{
  "n_layer": 9,
  "d_model": 768,
  "n_head": 8,
  "n_kv_head": 8,
  "head_dim": 96,
  "d_mlp": 2048,
  "vocab_size": 8192,
  "activation": "swiglu",
  "norm": "rmsnorm",
  "norm_place": "pre",
  "norm_eps": 1e-05,
  "positions": "rope",
  "rope_base": 10000.0,
  "rope_fraction": 1.0,
  "qk_norm": false,
  "attn_scale": 0.102,
  "bias": "none",
  "tie_embeddings": false,
  "parallel_block": false,
  "init": "uniform",
  "init_std_qkv": 0.0265,
  "init_std_o": 0.00624,
  "init_std_up": 0.0265,
  "init_std_down": 0.00382,
  "optimizer": "muon_variant",
  "lr": 0.00877,
  "lr_mult_down": 2.0,
  "beta1": 0.93,
  "lr_head": 0.00392,
  "grad_clip": 1.0,
  "warmup_steps": 200,
  "schedule": "wsd",
  "decay_fraction": 1.0,
  "decay_shape": "linear",
  "final_lr_fraction": 0.05,
  "batch_tokens": 65536,
  "seq_len": 384,
  "doc_mask": true,
  "train_tokens": 902600000,
  "steps": 13773,
  "dataset": "wikipedia_en"
}
MLP neurons of a small language model. Each row is named by its layer, matrix (gate and up: input weights) and neuron, and shows model dimensions 64-319. Each number is 128 + 24 x the weight over its row's rms, rounded and kept within 0 to 255. Numbers have three digits each. A neuron's up and down rows have the sign that makes its largest values positive.
After each neuron's rows, "fires after" lists the tokens most often just before its 100 highest values on Wikipedia text that the model never trained on. A number after a token or word is its count.

L3.gate638:113155089133162152107140138122132130148142098155114098143137112110118138133112130098115157133112153110127120122114127153159152107135124207134111126125202112124097087145126081146129116162130088122119157157180121117115120168139076133103114162098125097130127128090122115172109121147172127105146143084101125159094102121131081112117125077066170100130131100132127147111130176127126094133112093147144100135068119109179128125138149163097170114093142142113139139079132137119166181102114117125114145122119135103145172090160107103146115177104142114124129123111135171155168111134109130146182150113189156146152121145127145128126138104125136144117131137124110148165163125127097140121139112133140131162107106145130123097135117108091137135108162110105144123109150126108113157150122118
L3.up638:128131163141133150118110112142086087121155138132109079148125145126116134116148158106141110144145114119158100127153138118142123151154140112114121092111129123157086088102102127126128123146151144164129132136130153068159141142139156139106071172058129126132164140092098127147112068137145144095135165112123142143118066119111162141121124105130174084111150119112104162129116180142137165133119072128136125082186100112074169125130149143079133073123144099120154160136097096168136141151138108138133145102146115129110152151084119095079108090124123134093157137095175088117082139092116083098152139102139091111134106155123136159104079125096179148137122152154134116106112089133172090075089146141139148151102153136148131159119132144126120107124138151108150157116089173163136118135156112
fires after: "9" 28, " re" 15, "0" 13, " the" 12, " was" 4

L3.gate999:118145134110123173103140131139111190113151140092149140114110131117157142134126148100144173063137136194092182110113106144147171160146152149140113144160093102131156140113162159158172136149087093088082128130186090104119099160102121117107153116092082115110103126097102110137095113119131144124152130123107094114108132144110137164098129109138120162129087164134118158156113096147119121107129077084082091157142120121101144096093143135121106114147119150134112152138165097127160158167144085122105064165111046157146126113125095172137124127104119125116119129124133093108142100115130114098174106124136128147154112129104136145124126137123144112094150155123150144104097131064126106121129137101110142168138138122137107110105115099084124121154094126131148152119158133123077077141154114
L3.up999:106150169169083105122126107087134134160153070123137171131119124122147122098128165134083129118098105127154105106132117125103116129121154093100123119137113162157120162111132156114143111134119116137095148156135103119151096096150179118154120116109091137100127125112103111091125154124109140164119123124152149137120099150135128148111157101162148131118116084109134052140102089195135073127124157106141106154141158154113147090115150076138141109166156166134156148130137154080120133140140130116122116134107134105098157140115149091199098125126128098166146119141131148132118105093118135099125112147100060092137142128099104137164091139092162114164119096135115114123112112109098131147148146127109135101093110150093135120157118162184125136100115130111110124087113137076144132144135096
fires after: " No" 18, " the" 15, "4" 5, " de" 4, "7" 4, "|" 4

L5.gate1633:154108149146126111138086154093105122126091151116119176104147108119097080142157159130125095132086129122095076121121110127170123128087103131145093113124104113101112093132124103142148096136157146157118124148127102130094149117098111105142120123108135128119142094146108142151125165131132103122153132126142075080132131157135134161151120093143164177148109097165129113168117156122127106102115085102124156127113110134113154153122134114125131125139153160136112112141177135112128142111080089140121185145112132117102129110150122157106189097117157158117128150100131107128169116126116092113151137144109106159094194129130127080120128115090178111103102112109129140149147138137143137127097131119069138124108085132119121189147103071123177119129165163115113127158114135142127104117115125
L5.up1633:140140139156090111091100065120169128155154142139166086130140105138151161125142109137149125097120108137133117150155124097089147118110111113144147153139186158104163132143177161101141110165126163143113120129124183146099139136106148125176205102162128140116146106134131138132149125186091116095132124116135150150095112086158129151134125146128122091149133091147141120151111124162170089098098115114149118093118154141158081089175152108126115150138139120127138108105171148133135125136102129120108126153091139141124124132167134148167090162091129129145165081130143151128149092123159149098102158074138126155158119144135135125124093109126131118135154128124136147184120125144042124123123127141091120083133103122106110140125130131138139122146101138106140152123175116144155112121153150
fires after: " " 48, "0" 8, " E" 7, " second" 4

L3.gate365:155084128102113124143145154143153126150120082113146119151116125151132132137102112061096114125109108114072161139124118158106117090113108168097172178110172116157142120093105122130179153122126108107102121133094149148138107110099163164152109105125129163108128128128142167113127113154157136156152125135141145139154135126122148089116095123145117145161177159129158108115130117175150094113110157115140118163128179110119124128092134127107136137120126186167151177160121130141131169150135123129090154198102142131117147142089109121151105171085143150095168105157109142137097109187137163139122148145077156144132107132147125115139129150089125084165173134140098149168107135149077165150124141092122140100147112098134127126134138103152101139121143138076114147145082131162140135133146130
L3.up365:122169162097097164128158129149108136120105144127098098119140112091116111135099089100120144149157093123133124156128098119086140165099174118132088139111108149133091117134153147127161174146108145107115174127136118119085143129112175103135115115124137130129124148096146132155105128128167121129104169141071155068114153134131118132131155133153111111081161148149132115158102120092178126113130133142103190142138126149114136106094120118119079109099129121111088152153150138138171105179113135142113131140119111121090137137120122083129123078122093107115120108137096120140137160139133089132092102136130137141130118115146151086145158145143153102173131136144132127164124146115153125105140134188144141130111146144134158132136153114182086109130118148137156141135153110105099113119142100
fires after: "\n" 99

L5.gate754:104127116138125084184149120137145134147150146126130135100154134114117103140152098150148136128120156111156074121158146144146157105176135068128147130115107179116114119142102106100111120169127077162101163100144173084134081149118139109125144112153134069129172126120128110064148151133129150097107169141145072130113160130148130072086120162125124137115150116122110142125139097141111143094122158122107114140101072107115103138117161112129136203121150124098151129130137160084092120149108119103150140106135152177136133138120127144143175122132100172135170149129137122133151158104144150108156145154116117138141138136122131120110143072132151118158108151134132166123141146092076090105091132114150120165149121082146108131109138128144080132129101120129140146174115142116118131156098158
L5.up754:122165127086143135161139110139116137105117134052132102128115127154140124105137157133133148147102147153093131136127120172119094126114095124109069170131155104102138113112120108138171108128126113119144135064138111138116141144098121137152164149161112099127166121129113078151116110150137109134156122168138128147078131091086141127151125163109107139090102132146125141163094094089094147076087151099153098126157144135105133104117124131113130089106149119147146149108110140119146135104116151156089066097139133097127145063120115090137091099127083102087145158162098103131119122159148127102127137144136126126164123149131121103097102121125114103139100096128160110135137111126092131126092106067143121125092119129185117085172092115106144133137152157125159153125132099086151167093109141
fires after: " " 52, " (" 31, "2" 6

L5.gate1066:139138159143092077131128097134081153143076116138129132102135146106084107121138123159172126109106095101112138136107159152139140106171089096165128126096110107128089097094094075109098117129128140148162079117182168138082086140118143118170119119111120137095168150158154097141141143145118128129137164127162118146094118132117108100172090130126143172133146145142142130140125111122149081127148082143110130139135146155111150112105156115141103148136141117140159176112115140103152117111124121165154141146166134164154143152156155145118135136082132108159104082168170170112137128193122135133115147149150147143147167135103149159121150112139162160131169128118079115096144148124124118121097150151119127122141137096118136134147094104128136090123129091135088146135114102078126150147115144
L5.up1066:143143154113149144109125137116094135138104154131120122135131141124142114129133093116107110161099131128102113102142117109133104139107091134106083088146173123106137070123119118149142120109123101131149112111122104118096139177084142096096152089126092161105165122147099100097146134121136057097149143152122175094161155163106142126139167128152145133178153176111136144172139166138156072139134124134117164156143162171169143145124152126137124096141156127136163128113157137108143146130192090123097095114163158127170085143102153127165097088169152134099148073145122138139167140119160122137137112125115129144172146143123116124132114098129111148117128149095061109126077182105106120126148117150168082133097149102107157097111110094104096120141115121163135150143120107113109161155090109
fires after: " " 59, " (" 7

L5.gate147:120117107094154118104086107143144117137128125145090108146160140097116168117115089142130140117128143148158165156125106141175128131150126168118136128124136151133129130142156145129148117132151101157106140125142103091118151170178110126111118134145141108092091103126108125113116095107139105127155134127107119132106125122120145142125117109090167146095177119188140134149109149055112131126130091168141125153121106131124147143135075096111130081106122129129104168124133145093129147133121166086164104170132157099096157116122113150100144139118146110146104121113116140112102103163100158077119154113102101142153135104146122116148142146096099148155094136089100069102145133165144148103093141111130078130195091125113109128171112146136102128128109158098129154104158180151163137081134141
L5.up147:190132101124114125098113119116069135145103128144142149136152093119121104070091135115074142104110149135112150128105111130142132100131085128108125084141142133126140164141110141141059146129124129142137172147100123100126165128116109105105114115117157167110141173102060128125125121126158150156124150116131114141156130105095177156174111131182089103108149094162066139145126161084117157101163109180124093127131139135158129108108134139139128065141125117115117119077087164108160106100134146104149114114108115119103152157090115138156142135116064148122134102127125094160132158104143132142133166139132147109116138126131156133119151133103174163181114135127109116143157151169108133108077088083087115127125148142103119134153140173123101151158167139127145123135159154105154141099110094
fires after: "9" 49, "2" 18, "0" 17, "1" 10

L5.gate1552:155130142126133131131119165117128106166136116121155140178138159131152134144150136133116095131125134112110165124121148144091107152115152118115092068124148120063147122166160086106125166135123110084105112099177104119154151139173132123080143105127114114150112103143153134112137153133145128134116104142122141120157126118131125158107136145147062134115128138122121095136135161127117120084132123086104113143148102160119139119128123112100092134125128118138140135144111138078166108134115174114070070163149144154113107112120154153144139142151108107132096134124114135157167148076155162166126140114122123173154134126161119123163140139103123110145150102153165150071120119158094097104154136111129085134129043163126133102118119108139133152099135106118107148134115132117162154109090187
L5.up1552:124134128105131112099127179107093136136152146106136159164151120193064180115149099109108160115084139134107139123135059131112117179118104098105183130104107141145102111108085154096148151109146113094129139109116130139095105126106119131144095155089174131101137138130111166136119090164128104131109078118124111109125114119149125149127163136162143084129113109137117154117129121129131123127164162103109142091111122128131147086124149131136095107152111150139126139116153147155177120149155153126099145129153141120119094134119124134112140180102128139150120124097117115123139122093051091135107168163142164124103138099156149142126151127141121121147116125087146163120130096127105127089131139085102133121107150121126101107111119142144114152104162130118125098081131171114121156136122135
fires after: " |" 30, "4" 12, " " 11, "3" 10, "6" 8

L5.gate308:093100175094154120129129138107166119078123154158101128124156129130179133143170071105159098139131089112147107134056130103148093122111119130107141152150105157136098124121119158111093124158148162161157129111076137105126146145153117104127141154143131126154125152111105136130132141120134137118135131137139125131153149156134090162079153147130107128177158138125100112113146137114106130128108143118089108160148111168128135125136189106126120124136112132113211135115137139116133118124127172168099115064111101134156121144092118131139142111143119112096078160104121158116107108135146089101136130142078154120133109099109125118180114084107097113096121117148122140087123118107121082118134122132157094111166104114146149113104124142121170119088135107157115137125158144116143159114135136
L5.up308:096115186161111129130141170170140119090105094147132135161126132160157088158143133068150107093138144152124167157138096125142124115116129096120109146172161104133123121126140157134114144154166170146164133124135141118084132133149120162144136138133154129174120126153129088120130114109083114124159131189149124116129095107129145129094112175081124127169145148098108081093141162128155156137136120096142073118149155135131124135128176151130116165122114118115174145166164146101162154161149188145127112120112068169140154136097142090131128142109142135104105159131143159152121145096127120153126139125163156099124065141117118130127104115104141115078131099128133163151117130128134105116137131119128095119122119150131129110135119128104154118097156141104145159142159144155135117118122126
fires after: " " 34, "s" 19, "st" 11, " p" 5, " St" 4

L5.gate1782:101120099131133131104107130080133108142141119130125186094145092099116116134105171153138125133119104117101110124158107089112133156143164166110143118129123119127124146118129081101152130115129119139106122132096127156128111104126087122138178167194160102138120069152139115132130101150187121106106172118153138152142148159159121129095165097150146132101117129113104059119145140157116131086088135125146119120136138138111123129140110115108136140140149096113130153186110132129088107172106125124133126139131142130148133108146130156102123091156137127165131140113126141115108095122099129154075172112141162110087117118132103150117103108102108106131138152126153129144097098100116110152128086116097159151132146119127121097161129126144153134162166110141103126106163138121159117121118105
L5.up1782:121136142131093110124159114168120099154099127128087128118086175186148154147098096178133158087124092104144093122141097080109102094140095110132167134162138155117103113166139134130154079129102122139126168154132110128093130153123076082135154139143117116133115147116127152144138127127118103154108127152114156118130148133163119113120108113156153118109165094107121135100163114123131160152106143108161154139148152169139153106125169150132128142150142049097108103221115112105133122126164146119102171146159121106109130144134119144114118126141095133148139095109131128108112164120148117163132093124130096101113148095112153103153121144144137100119142115109132133112165141132075111117165091140123134109118078129114125125113159119143084099112129125110130094159145118112094156105116100
fires after: " " 35, " the" 17, " in" 4

L5.gate1609:098138138117114110142113089142171128109097108150119103137157110126125125128147127135115138122129109123091095102119097150143099140125093110095033126046108092105149120140135160140135096124188134122111116139132128105124133137128111118162155105131106202149149115150111137090111101100107107106158115135157169075126150096146096138136144137156142124154121124099119143162138168136166112166137085131127147140166101101158107108116113105127140125112167117155089111185120138122119134137147100121157124084128131141132134125145103141117162102125116140104119148169145132161086095120144111133103104132133183144147138143129148143121128122155094111111084135129103137163132117091130142142131111126136130161145126133119124124109098138155143135126126170132127103149090136151103122132161154
L5.up1609:138161094099098136093128113150085103064098123139134144153130130083132142106124136116181129160131100124174175115129130084102093120141123153132116174146187124108169130125115111123133129126137157110136121066138146131134138131107138148131107137119116115127158129131095120142117069112078141123121094141096130091130150127097121141109146152136086089174127142138117164114110133125139106112132109080146143131095118154142133105109153150155157141112102119106120128140080135131146087137147084133128119126098130165118087126110127131178117100146111131121117135074136132170127136136122147148134148133144128127128119101145091160136100111125142132161124121112157134127107117111109169118100094146122146156109155080146139112153119122134120135075098132079155132138146093183140131151122107
fires after: "==" 43, "===" 14

L5.gate1334:135146096127136100122169119108140116155122086187098196104109087124154118130169139115133123126124112134097149147178110089129141104117130147143147127128146128123125141141128143133108122107163109142121125140119179130129159086128129140153163155138122146132107149145121110076123137167151173190106130114095131089131101105121147115134129168143152105138085141093136105109181112066154167121117114125127105179183110129114117086101133134101094152155077116105152105148136156124104116145144155084086105124136117113097119136117120127166115131109107151127124104125133136121176130171124131167136143147116146091155157124151122133137084127154130169166145134154136110135147168149134136108114078106158161099140128117155120111174121133150128129077147153179138119149171190152175137139135137
L5.up1334:123158166148080119117132136160084148139162142135128119128130129102161133145120106158151126189121129101127151149121138145083106124131128144124117139140114107172118159147116138156131164152147169123124149134079140103149134118107109118103145152153163121141108103132097144153160170087141119122109105124110163128143143125131120125111096116140132157124131126207156131189117116158122166151153149140133153095119146091103107167148109106157149082126139078135131125127118112142161118151091138151170119145118139128105124153115100094113136119149158180137134139127174140129100111174135164149123119140086153180126155135101132129151131089125131133107138155165111142120133121155121112115130169175116150154094163090104157142147176172128129124132154164138189144113144077160112110168158108
fires after: "zu" 41, "," 5, "itch" 5, " Philip" 4, "s" 4

L3.gate2008:136163142108141145140099119130149120111111146130157135140150139113133140141130135113143173124157133141129146141150124129116097108117101086103125126113139125186133113124072109127178137131113099123130105140105157144174122149161058124146138149141140133119062119144143127139150117104186180119185117129156119131106155131157147101114114140125139121099109122105096126072096138142118122124178094110147125142110155075123137147108112123127135131116138099113115175117132143131110142145124160106137107155127150104118114153116046125132146102125131156094119125167133110122085109095123156182174106117116137099113118125077100177100107111144137135094110163114152125144113130093094127120104139140142090118138135090116141124148113097136123127092148130134080151077125139132120141097105143
L3.up2008:112116159127120142134138113123123150094166150153135146164176141110111080139135170153120157159122111129157174159082140104119154170144151126085104163151094167114112150105139135118118106101120132157158106103154101132145144097144106096122129131122119121140130099140086123088137100150126163118088094159132148123143135080125122153162109131118087129138153074077135119145106139104120120135126151186106104118105119114077110126103145107113126139151142140119129134120115142152159156143110145115134129106113142130164133214145082167132127105133135144180140112163163129102122123121107105105152125107118100132141141151141128119125116160145110150122138110133158094133150126148144120114122105150139140120132115110133132125129111124175119114138169121074115105188118163153105164126140120
fires after: " the" 67

L3.gate712:120132082102142125100128163123171085112105148117099126213118121143116133139097144089119132119121146101188116160150126122208115122117142095157134137106130137148141130138111147137169107107091116129125141093144122135102140094123098109133126131111134146174144150142084119147144086155097161085160118141159127171112134153098176112096143100104121102128159143132170107111090188131140133128149148124102143178100144089102095123132126172125101106139149084141131140121140106141134200123107162112109111178148148116094148087105145127125162097140102179092137134110123120192118096134126130115134115128126123112100112151113134148130144152140141137153112117139141122089143163140109118154121122139163103155142164107127158084112169144154101124153144148141141126131090121140142130141155156
L3.up712:126126098092163138113101138135108121128161111102146176124128118191123119124126103130170112087124137150133118129136135121133142123112151102121108132147107087134121132116150175125056117114119112117132141115142073106174149143082152142118166125137139113173143111094131179125134108129100121162116137143143140123135130109116117131148155113118140112134112189078111131131128173126106125154105090166129099111089115176094120105133139130100130156139159127142110084131147147119124150124131150144104161148116150115108148125100108127125134162104096131108134126124128154147112170124141098112117110082156150131157114137188125136133123156149103123145114118142149116126134133165098115167132127135129133132157126168094097149117158136108145115110132106093143113156077102116145135120124088
fires after: " the" 26, " a" 14, " of" 11

L5.gate1910:152142131163150164169148146095134160148123144134127125174139116105131151176095126141129132133171111121160149130124115169100137112132122112134124122118097133189129140134133136145089110114121127140138155110129139151098133099137137150143169138135113163099132124070118128151127133135143115104149102125108095142106129103158093086112160165158107145161121175122141141130112127137143184146165142166115151143156178139145065131143144159128089125125186146108136143127120138144106134147102104147134096142120113112080125134130121124111158142084132133042113152106112077145130140094171143160129144122105114099107108102182138123141139179115105096092153144112132112096156066132134128162109131187134063173152130140155109112153120117081128181166095134081135153171133145158109097121141162
L5.up1910:102123134103149145114120120127138201130144138156145171176073142128129142137099148160124133126126097111093134092093115132138170130159129118114094101142164122097174121116122123107149110120141160080165122094129128109124091129163102113081109116111142112168155109127096139159124139152112091097107118119163135115113140084103136095138089096161112138143143120127161135081166142110133144149088091134085102116137157130107149128156111117119146105139122120164113096117106145101106107153132097155110080135139092137095127137158134137128085125111110144085134154129098124175139137113144182120125125114119078070138131134124128124114120152193152119146104106102139107159142143115161181112151141141118102119117109126117142122110099088161168119135125213128121141120130128135124116079169127
fires after: " in" 29, " the" 21, " of" 5

L3.gate551:122110139111124166094065168115118092158131108123115148165140138111080167129171082124156124108129092122140146140100076112144116136129090163113160087136178119163173126173124130127094130113167115115208144143123107146108101099108120114163145109130135159135130134147113130111140109076128115133097129177095160180080107149122136144100161151144120124119088118089095124151121151106148179115174136116158088106092134152114097133096081133166123133124099113105120177111109122118163145144168112140147169096130159142122101091125136139183088154096144119159127122112147164131135086109141115134154129155147148091145118088153143122101120126118129126101148148137127165145110145108096102179154149131114163125165118109107090145143144131179159144109164156148096135157150120147138137116134095
L3.up551:145141152144110139120115124131140112145153094114179128132150101133123164115147126109118163114103132133100159114141099139108144123132132163141126124092146147134124101147109133105144140137138148130163128114088115143145129116129141118131184129142108095106140076131073151100119119117223135113130134144104128120114105117118156144124092108101136143147144159163090129126143152104081110156071123140124120141155132132156090119140125110110120119178141115158091114119136090111123103105095109098126153116113104154094126145082148119124175133100129164155115151128096094110177136169136133072107131143146135121115127145141106120145097111144146100112140131174130107086113127105083101103100067123148129119090105150157138164125097137121164116149138169145145149165138156145081127174158147
fires after: " Su" 49, "zu" 24

L3.gate259:098147111109132147161133117092108064130174141132151120114115140124145118119123146118134098089121093112165105106115107139128133118159110119094143119143088130077128125145092104135119114097102125097109131130105130068133129154113167109158126109186136132133117132140162128099134146083144138148096110116134158099139168112131091128114135135146105114158118122113117149157125143124114096117138121120181112109120149123172098099141132129075154176140072143152142129127139145106142130110143117142113138152129121128104088125089140132151119055125111084110145159093139108115128098140147140083115127113174146119162143137134142131132159105131082122145133146132130107166126145126174123139102146119178123121140134155118102123183161136121150106147088121119163124133115167117123090119167124
L3.up259:091113108176111094161148123074159123135109151142134065121149141157117165153165093112144137115149112130128153130170088135114103091143135103081142113059107114096166125146099099131116131086136140119116132124116118136104113100134160120158121160084113091121134090178125088167085126122135143132160114097101174110163107131103129170129139143165120123129101109101084150163128124141126127095179098120175127130111112108152086114145150144110118181142104109159150145101095143120141074095176147121153169086136119132129089079127077164145103103130192150154139130127137128120118142104166132108113091099091112117093118087126089143136094135172076111145116098118186159148134140115144127172133173138136102105086094141110103145118117138129137162132152146118093155165096155139130151083143156
fires after: "\n" 29, " was" 7, " " 6, "6" 5, " Died" 5, "7" 5

L3.gate718:132107167094177083164119099121086073170133089134103118129174161139075121154093117103130100090141105097138137164129163107160151101138149114147108117123123144151095117125126117139122129116172111091117138100093107115090088163154159118109111113108143090151109101153098121083118113148118100118173087118103086084148145092149130112106150189123119126097124146138155127101076118146177113113145132091173130119153130157132136116139123110128140190105148120149116147133102151114134116106108129138129139128109109157135117121106114159142140107129107105123174148121152133084126098111089131121143120129111098130119101181122162150141131130098169134135152167117062127133140130131132147114135129137085130150118093138152107136130117111137140074095154128120129123147147174097091143128135125
L3.up718:136138133153085108091104102142123131120093077118131108123131118142145103189177148148117125184123125137129099151109094158108121129120119144115118082146180101089103080131154133143092132151131128144149145125127118090108137123098161122134155109147100127128155133125100113156107106159123122150103121115148128086140112134110106160118125132135144089115104132106113111168110150161125154120144157124119171093100134113077111127133102098130170088127091147132121083123167148117108117121145127107120148133163134106154130143165139107136123121166108139141140175162137135089099153157119127118159121146157106136184153134148153099152110121120101120109123122159120121097129146136120139110140113116103118106158150140101115146113107197155150128106137084159120123096119152141091088116118162
fires after: " " 33, "0" 10, "9" 7, " T" 4

L3.gate876:148146127128131124119123118092155132094070121152126121105091096116111151151105133145129119148146161122136090100117159113123158118109113086138126107084165147135114186111136107150131151136109133120123140103152112140128097130113069109138083121114154131197119136116121135163109125141143148113109076156151137121139118107086163076099155126062102057142089163134141098112100139186130131134109105144122105131137166119088119122163122142141127095142152160075120132120095123149115131154148138158140123135121147117159151123106146123186124099137149103130168148119136099102084095133143105156135146112132141163160163137129098123144143107116124110173107129153086074106144112122117143171156131116078140162134119095105141168107105119165131113127135120147138127143106102163082186126129116
L3.up876:111148158098094143143134119136099172101115141155097120093127108101125151103132168101112140083134173153125122048126107132138111140072105114133152121150130120094101154133119112125133109128113130119120157157106106125121118125093141123093084158130133136103160134119114142115120098165118140120117161085117152098072140136127142094121104151123153160133157105129148133131145121187167153108134107116070122127178165120163131131138157134067099108122126154089169119093120140129119144132118148124122145145126145141099118127136142141168120113167087140100167145138108145109108087121116173100169123136134116115170134111108134135115121148131100105081150131105083139151142135105120148142107167138149141101123104117080140150113095129114147113137139065082121110117125092156094126118076130
fires after: "\n" 30, " c" 7, " C" 7, " S" 7, "c" 7, "st" 4

L3.gate532:103137158187129127145130111111123141077134117151124163102105120126148079136091092111140107141115128161097193098193089121120120118170114136167146149186139142097098119167107155172140086116117142108116129161092125121139106134171123148129153116121113129117132150137143134156123167136164110101155126114122082116166142164165160100145126103091127133110132132157119158139096128091144137125117098097139111099128133142143141158170111143101118115073112115118112180096158128123134136131106103119100125167111110159110132109114120149128127108135160083157107128131130173151147136116107161111131148157093186162099157123139155121142149117154087150171137111093103143114103103077123151118083150115136133117123085126106144127085110123161161134143119115160140143135144161141126140094100106
L3.up532:144156140119133092080146149137133127083113132127150150150167142158117151087111147128074131128129155106137151128122120117066105109137152134095129095160144121102116137138142126082084166133151165123093103142104126165149123110123135094122135120123103144128113138106156086091174115110158154153080122142146101167099097124118132154175116110148126096119135154122128114142118110165149110130112127180143159137113160138102140129147112146062088133119163164165161148093085132140152107152121120119146131165093183097157090115154128127145117075136128072126165113126120135121139116118131131111112109084092115091085133134165106121113083130131079101132147189122133142136112141167129144071132093086157151126162114163152130133134125161134124135127116137153121137153102119165134121129134148
fires after: "9" 25, "0" 12, "6" 8, "7" 7, " " 7

L3.gate200:104100095118112163153120079155162147113122138126091101125123138171128147127090129137151150137141108114131115099137169163163120102135086155150138181121083129149065168148135075130125150151138133105130140135151123148118097145114151132099076143147159141140124147154157139158144153100097141164139139130085123151109098159147131118088106150140145148125131143113143141109124127107085099178089105115150162140135101120163123135112145124160125132147119144082135137134125102087122099123143113118137134136156143125139139134151146150141189107114130142096097160126151077157127140144112075093160118134177143135081154120117127105088131068118095135104114128099094156102161164158114083120149125097108124125118108122166111147129159149139122116133137136126176138127128150100168131139186126
L3.up200:069126104122178163168061111109161159105165097132137142115114126145139177161150109150154085121147117120089128123115144154144096108071099121123124125123150096101077104063152100124127167112096168124160117144123105122127127145114134143096130120114136144102147152113125141126108128114116095111123083130113153106093089151114122126080109143101093107142124101124160128104111126126114124140132124139140141138108125133116109118155121118165140115146143116119125137140084135137147124122123092137094103107096119101134163147105105099135099099142141095117084128121136154106124143120106116129137117113122128100122117122138135089120099146141126107134113102099130123111101097139118134152105127145159118110167120106131140114138158140129124150143107157134150170139164105126109106109147124
fires after: "-" 25, " \"" 10, " (" 9, "\n" 4, "year" 4, " E" 4

L5.gate1768:156114128132135120117121166120151100099121141144128122155155114141112101102141117105119111139063148123092108111117139168148140107112158144101115143127128099160098125125129145126134165139154110132143062134125094114150104095134110162117111115119087166156159118142102108104110126086143132136158102128129105140135181098140127133090103119139128154121124147049137135115110132113122101116155132124146103150137108064106078098144125139120140122133159097117124130119165172145108134136123151141131115156139105167118072099100090136182128102150112097136114170119164115131133147124128150201094145179094102119116110057110149094108132112121123140127111096125113103150100107138142096113134139116104119115096108140150109129123082126128115145125145110122161152120114120138159159121148119
L5.up1768:131093165141140121148114116134120105156113150092103127144126106126133140137095113142128135141127124104084154110162142157115146135166172152102124137070120097126125141104087123116152116126104134095098122151146141160141094128143128108131139152100134112111118103153104119160162113089099119148141106131146123130134145102109131119138127140103108133123145119122135129138113154110116139131128104119130133146158118122110084119129113169109126150131176134110098102149145123125134143129106182128117097097127087119065098130075122107081142073120087105121133144127155119103136125139126139151116135131097089139117154133160132187116141141161146089117084088163104156135141147106140116095139163094068096119121129126162118073138119117137116155116129179102123138105154103144123165076113157
fires after: "," 70, " " 5, " Albert" 5, " T" 4, " New" 4

L5.gate839:161144155135138134128124144145151129109111170121153142105071102125133134154141077111133094136137135119143117153119150144130186147080112135105131119126120154130131047119127096105174105150176136149165122132102139142129114212144118112159094101115123131112131125107113142136140131113149073130128126113137144110119147098133135081115139130098090161070129112105124126151132138147133131107147105155102114090122133126093098160158112152140153115131097122209087139141124079142129102138122064138136163137153154109123110086123120127175101165123129114167134103117161166126122094100160070095168131130095102140102152126136107136147098138150129112093149136129128117111099128130081138111153144147086127079143108164150093096095133138174138143110116153130157110134146131128094150092145074
L5.up839:155157102087095142121154099083141146124104079151122102120175118127119131135126102145113125127154119135101122147121128162146148128132125152119138125112116157120123123156125109170088128123106183154131149131129112138125098134109124129113109155092131152132132157116127158129146136126165123126129136141093082090121152136134132129116131152078151149119101134121110134123116159122140103108116131126112129154114133121128124144123106097148089102077098168155112119107071096125110145164101136148123179159137160124161121079099118124156102123092123130169131111154099103145082148145097118146142160142049134169152125135124126136120134142134093111172157098157155082191088114111096115150138145099120133162130119114150153134102104167146119175102112148141115120126087103181108146152113118
fires after: "\n" 81

L3.gate949:120122144122133128170125154141112148101144141128099186155117130129148127093125094129162119149110119123106149110162076142109106174083128114098126151114125156169127125124135099145141103131112130105144127098117129123090168121133183113117119115172136118123094136131121099124129144088164077093151117109164110109108131121087129159082171108107084113116089147128100114168126134126132128120105122139118112120163112115075160106144116114084098148157072121126145123084126102146097168126132152134145098142147094175149075115129153132173149104120098142145137147166144102159147121133145106148104130159133163126111143158098183143164135123127102159103099140123144139089118131136120093132111081108136079151116145126152120134114097099138144111142089110151120096096148114130112090121115096
L3.up949:158126116114094108129139146109104173120137139114139158172109153134122150135133156144112129122145128103134116117118082075135134112083128128139161128144160126138092139108161125138145149165121117143159144106095150141168111155120112134157137108103150102167119130114164152150142127107152088104159110142130127169151122088146120130128132147128175130122110075130111103157125126160142156127115147119166119129154161112142086075152141132121114134096140089126176110106128140114093099160144101155099156084117112126118118092087100135163137148165164111151142139126163085127125120122127132140111132144138139152136138150126115132103111142098122157087137145116206188149129103110156132118127132140104079147113110138161141112159117093143133101153124123150123087115162115092096140155107140
fires after: " " 84

L3.gate657:135131108134140175085134147124113139159107091113141168131116134086149100123133180137129181151147142131132128143105103116135119162137178110114126115126156111155124140064105110101109162143153135126091116146162102098140139119133161139149109132154141157163119153147148117074142119148123144093122130132162132108116141103164128103132138128168083144067118094150102136120131136104091109110176122124149127142104124129122122096145177163156143130136109115102116152099143142105098125095139143125114104143158139129117139157140082123175102149151141106121156152110108123134132079118106134136126118117144149130151133124137144132146133144131136139144138169059130109095089122105116112111103150086109126097139141108134160167108151171089134122116116132166133110101130157136128103130150102
L3.up657:139158108096177142096106178138162133137141162135129125131130135146085102119162139121147122111128118103115153159177157137153115155105140095154181083126123123128137122175100103087182103145173122134092087118128109111128112125130154112145138142117126141171112116108116129147134173122136114155136123105154111129143092147116123155119142146119124130100109108155117127131134097177138141126124145135163092113164145138150120140131126141139129090131117112143163121113130131103150123098112115131113147057125115143155105168159129139107164105147125117139139106111134102128094111121124129092122160118142106152155115160126154147125130107150132136141145151112131125104099113121127125141135138163166100132125156147124131125148141109102132152142123152135141138087135125184162158135124158
fires after: " " 35, " |" 26, "al" 8, " the" 5, "n" 5, " St" 5